Part of a small language model's weights: 16 layers.
MLP neurons of a small language model. Each row is named by its layer, matrix (up: input weights) and neuron, and shows model dimensions 0-95. Each number is 500 + 40 x the weight over its row's rms, rounded and kept within 0 to 999. Numbers have three digits each.
A block is one neuron, or neurons of one layer that tend to fire together. Before each block is what it responds to, as a language model described it from the Wikipedia text at the highest values.

Word-final suffix pieces. Final subword pieces that complete a split word, mostly adverb "-ly" after stems like relative, comparative, direct; also endings like -us, -r, -y.
L3.up8:489493466455506481504451599568555467459458560559489489479563494547446532446525544551479436494529541583515529572527458579486505465450454550444454455489507526603442523510570535524476518503495475489409465519558531467542516508467430470497542522485450534463481547565495516469521504483475497517
L3.up105:458490490500534516476499493431550520486470548487486563511547468539536473519431533506510535485483580522538434517553420488503522501476487539474496516458465485477456464505491479545496477443435467514506518471505404536524467500525478466487544518459455475466486459471554446482560427559565515485
L3.up161:447424526570524524531486536468524540481575515478483568512518488420490535476441544536505540505524502545477457436465446598481587558576475510486466484528498468495463485569534433495531495471468536519441513507500446492581509467494514532472492497476497510441463481396589446490488521508438504460
L3.up168:527546504437564503477489518536545538470573530538527531419467484531520501487484564509562549472457484468529514459506533521561466524495424554455494554485495465460535485536489461491516439494486549535542472446518408476544517541497504470521634500508389525456496537459509477476510497422482499513
L3.up198:537454473490513489509497422451435525536524561518499549453510523514500500607467494542512490463541552424515541451505540539532523583523451492510488457477433505513532490531493443522564464464495451540486493515540535496454542495481534493540531491489501519537552566414556547510502478498518522562
L3.up392:595443385527458483461488455520537494513473509501511513422497556568512555490489462537499517488478562485528589575558461497466459520483500540498520526489531471484452465487461484491552571541461511531479530487513464434474553381439418463480490495512484574484441525520483495524521589491543501542
L3.up436:522502481504521522522473534551505531499496508400525513497614490483492436530529551473503562549519573463441555483554518500536445514527508538481512500571466494504467491535482419496535526543473544562507498527512508419513466498504461472493496476538448534474536534489555527469536491517534489515
L3.up559:528525461517515455543524468458524510523527550539527565578469460555470516453524511477541470486561546472526520569507506526482546512521473582449612496523491497530550503520501468453514576448502512586510491470531484492410438480486515528473491496506463560554489478469551511486503496527548437513

Mid-word subword fragments. Short subword pieces inside a word, after its first fragment and before its ending, as in Pe-op-le, ev-id-ence, fin-an-cial, conf-ir-ms.
L6.up459:492570496532544538552513455491505452510483448495543550526505509484416496505468496465525429481554516511562434449491526605501483453536488507443493480581410491511553492455493466503482495545445511569506496550502502459489525492508520503521521528542399465550515590485581466466481560429499513523

Mid-word fragment after prefix. Second word-piece of a word split after a short prefix piece like comp, pro, ex, as in comp-u-ter, pro-b-lems, ex-ec-utive.
L3.up0:441501513513582523531517415479443467470504507493478443506522441558559537556498489508653441516538468510532479512532539527475529477518428562525558449479528464495529573534488478474514423497477494482430450469495492556568479465511431482499504493507473485466489491507421573529473478501500485461
L3.up138:470468446495494607465471435435398569408503445479505561521532530495471554539543477438510538512486437549559561459526577480454557525517457507475510413526451434499511525538469514472449490551474545489493546507470488444480477540426485520490450528556494514548483558496468548453503458481468469480
L3.up143:447560575447500489484418404494452498473521530508559507493508518477438539464503587505593392562546560562456513551541593527479500512503459475486531411472492491473504490506531477502557503493493561495443511593524495442549527495443514508522513510459414516489558465489540451509457511477498467606
L3.up251:428473455502559559512481444453518458496478496481544509521519440479526540533561475470504544503528419539465529469531473499509608510504516428491527474510547533534504498459526600516490430519468476472568500503439542508507569524485509455542469406427587484417456456514552491496514486549495545437
L3.up362:469466464469557476427500469460540545510464522514472408445513531432467527524489463540501519507555476500463472432520482531469510507515532534503456474548496471483481519509525567492481562457460454417406593541432523516567502511495469450433479465440512533499545602522532522437461435472468551478
L3.up394:531500492474531556475556470429543442427478540576539473523517481440470512474544531444494484501501451446512518514490455477449511493566509506537552424538494531425499585501496500464475508609515507572535504540465526490510504541507497466437425461503516519500486534465420459545556544500504503492
L3.up552:540463541546499505487508544475500498481484581430510505444480468523525517500490491480457553497512518543537567488499462514506515532454493519515508481507530468470505431440534498475524482538461492486471600535435438449392540567462432429480521485553531448501559513501480464414577471520471468458
L3.up561:467432484498590560471432408505467494521568542474507512520545506466450446527540564537563489484497505503441499510485547451503504444517496557441517513561535467503392543588579496469485442558549458471464553457477444440540486509480393492499491425502565611494459516471494475543473509558503489464

Mid-word fragments, "human". Word-internal subword pieces, strongest on "man" in human, humans, humanity, humanized; also weaker on other mid-word fragments like crimin, decisive, evidence.
L7.up16:435514447513565568507555428465534564474491520429476536489579416436473465484456596415503483471504527524496503516503533487494509485492511535434506527501518549405486432483496496415471483430418529512533513540473480489530488457515491520464515531490468522440471499525488473485493548391499551480
L7.up174:495555566477457429501516520480545505493528515533518545558550603474556490496530540551462557452479467440546518538561522549468516477525481424488590503511496529535485468542559563501486475460485495587527515523530535465472528558544499524412482571540500483412503529513515444478509478472541456544
L7.up252:569454480557509464486498461484577453508554490471480498481526470544527488468516465471524511431507491448528560434449528523506474518484471462465474478520495458553494415402465469494571469493449581535482586491524519473579462531508557478516430543471500431526466501479461544527466545503457519450
L7.up285:429568496510531459458519598508510501525524506475516520488424553559539485449454580491526480422513458480498492506532503580470429534541522457503548470531404472428509486482512534512543535499405516575472501498499399472472539469481508509478481481448533481535499524466546449429485439428486488464
L7.up429:516471536490568551535567467500535492479505521543509470526439525519519464533521523463522516483525528521450484428503518460532514522569522485503440486520469500456517462478507475480530478490470500546519431525517530500482541550496504432427590433433460491581482535569610476493528590473396563416
L7.up442:548535535445490518623571520481513466574528546469520547504469535518477530428531472506494499484522474552502489514561460549497446543482501492448499517576483542432420462391486481505489531529514446497477548500593498445555509511512445510530524472485551493521527571476489578488405536475484453484
L7.up518:392496488478523480471451546532487530550498433486499501463528501467566452525474546459594470563482510475596581480502596531474488530464516549434506554507379484530502494465518485495480479504503528536532513423431488527519431458496494458494544511483528538473531528530507539500487541484477511504
L7.up561:563532422428512474535454529498502468506454499516459556548506513516521476495529559524565480524515485496487465494473503553515492422569532466561481449563536517496493514450510494538470410440573580521496503523490520530426487545549503473523499443538581472456497528519521518509514456441480520500

Nationality/place-name word endings. Final subword pieces that complete a place or nationality name, such as Sovi-et, Brit-ish, Canad-ian, Keny-an, Singapor-e, and U.S-., plus some other suffixes like admin-ist.
L7.up8:469554472499489552541562525460489507481493505482480565396512434498468447548512544460519565428524507530493474410518468560484455581578509520544458552480529453507514471506478504496525572450525522504508526513568509420547511405500451496506449484453505496451466466522498462493456481478478465440
L7.up50:444513454456477544499524478499500496519495498480427480528498565472486478544492500551419485446497538534532554469477465510490456546446512511459490461432454510459528497525504473513552533483584476547540564491436555493471543477544468460486485501606491515534470476569483489599482470489453496515
L7.up81:475580500556533498604500474458541429509512533495477456491525482482441490549533524478451508485459573471474508439503434477525482477525559533487475544497482436484452482481488570489530536546452534474531503453569545451455432430496499493558469557563514522485508509476451544478456541537574526482
L7.up163:539447498466463521502515528581515491528455476516477590567491564559516466465542477491474475471468488496495504479504516565480532494519473507559419497476499517454502427437487552502551491462526478503537485430551501494482523491535463491522569471544487456463490429548582468513499459572483458479
L7.up208:493444486459419493527514475497518498521452553404538527517554462524489498582457504508527517548467544492505475439489518555537498488475529470461450546511502508464498479502477478451544592536497495511559521504540570481445490398518554576573528515477508476526519468518519473538481482478481515452
L7.up354:434534448461573527506522505431507479421467469410437587546498478512491500504443559442568485533515592547474469474485480560528494551474514529431508528541538452471476495476437549532463561488524533538530502483478533436499498467498442523496438536491556488470460492533488453437482469549551520477
L7.up434:438531455512547463537484477487503444531457451460530571475465481470482467506481564511513545463558530494499563447444531512494506429470481502536500486479494573515513488559485454541540464417501499450521503472505612506492417508543531490512534521504471446473460421472420511455476501494503478508
L7.up469:460548487464517522500498499445536485496450464459483591395476469538516500506520528536454492441450480535499447528484459608528525503498530497515477510485501490531490454469522480586466524553545586535571483504455545530486532518516516543490487467495565461431460526473533521510489490463496519429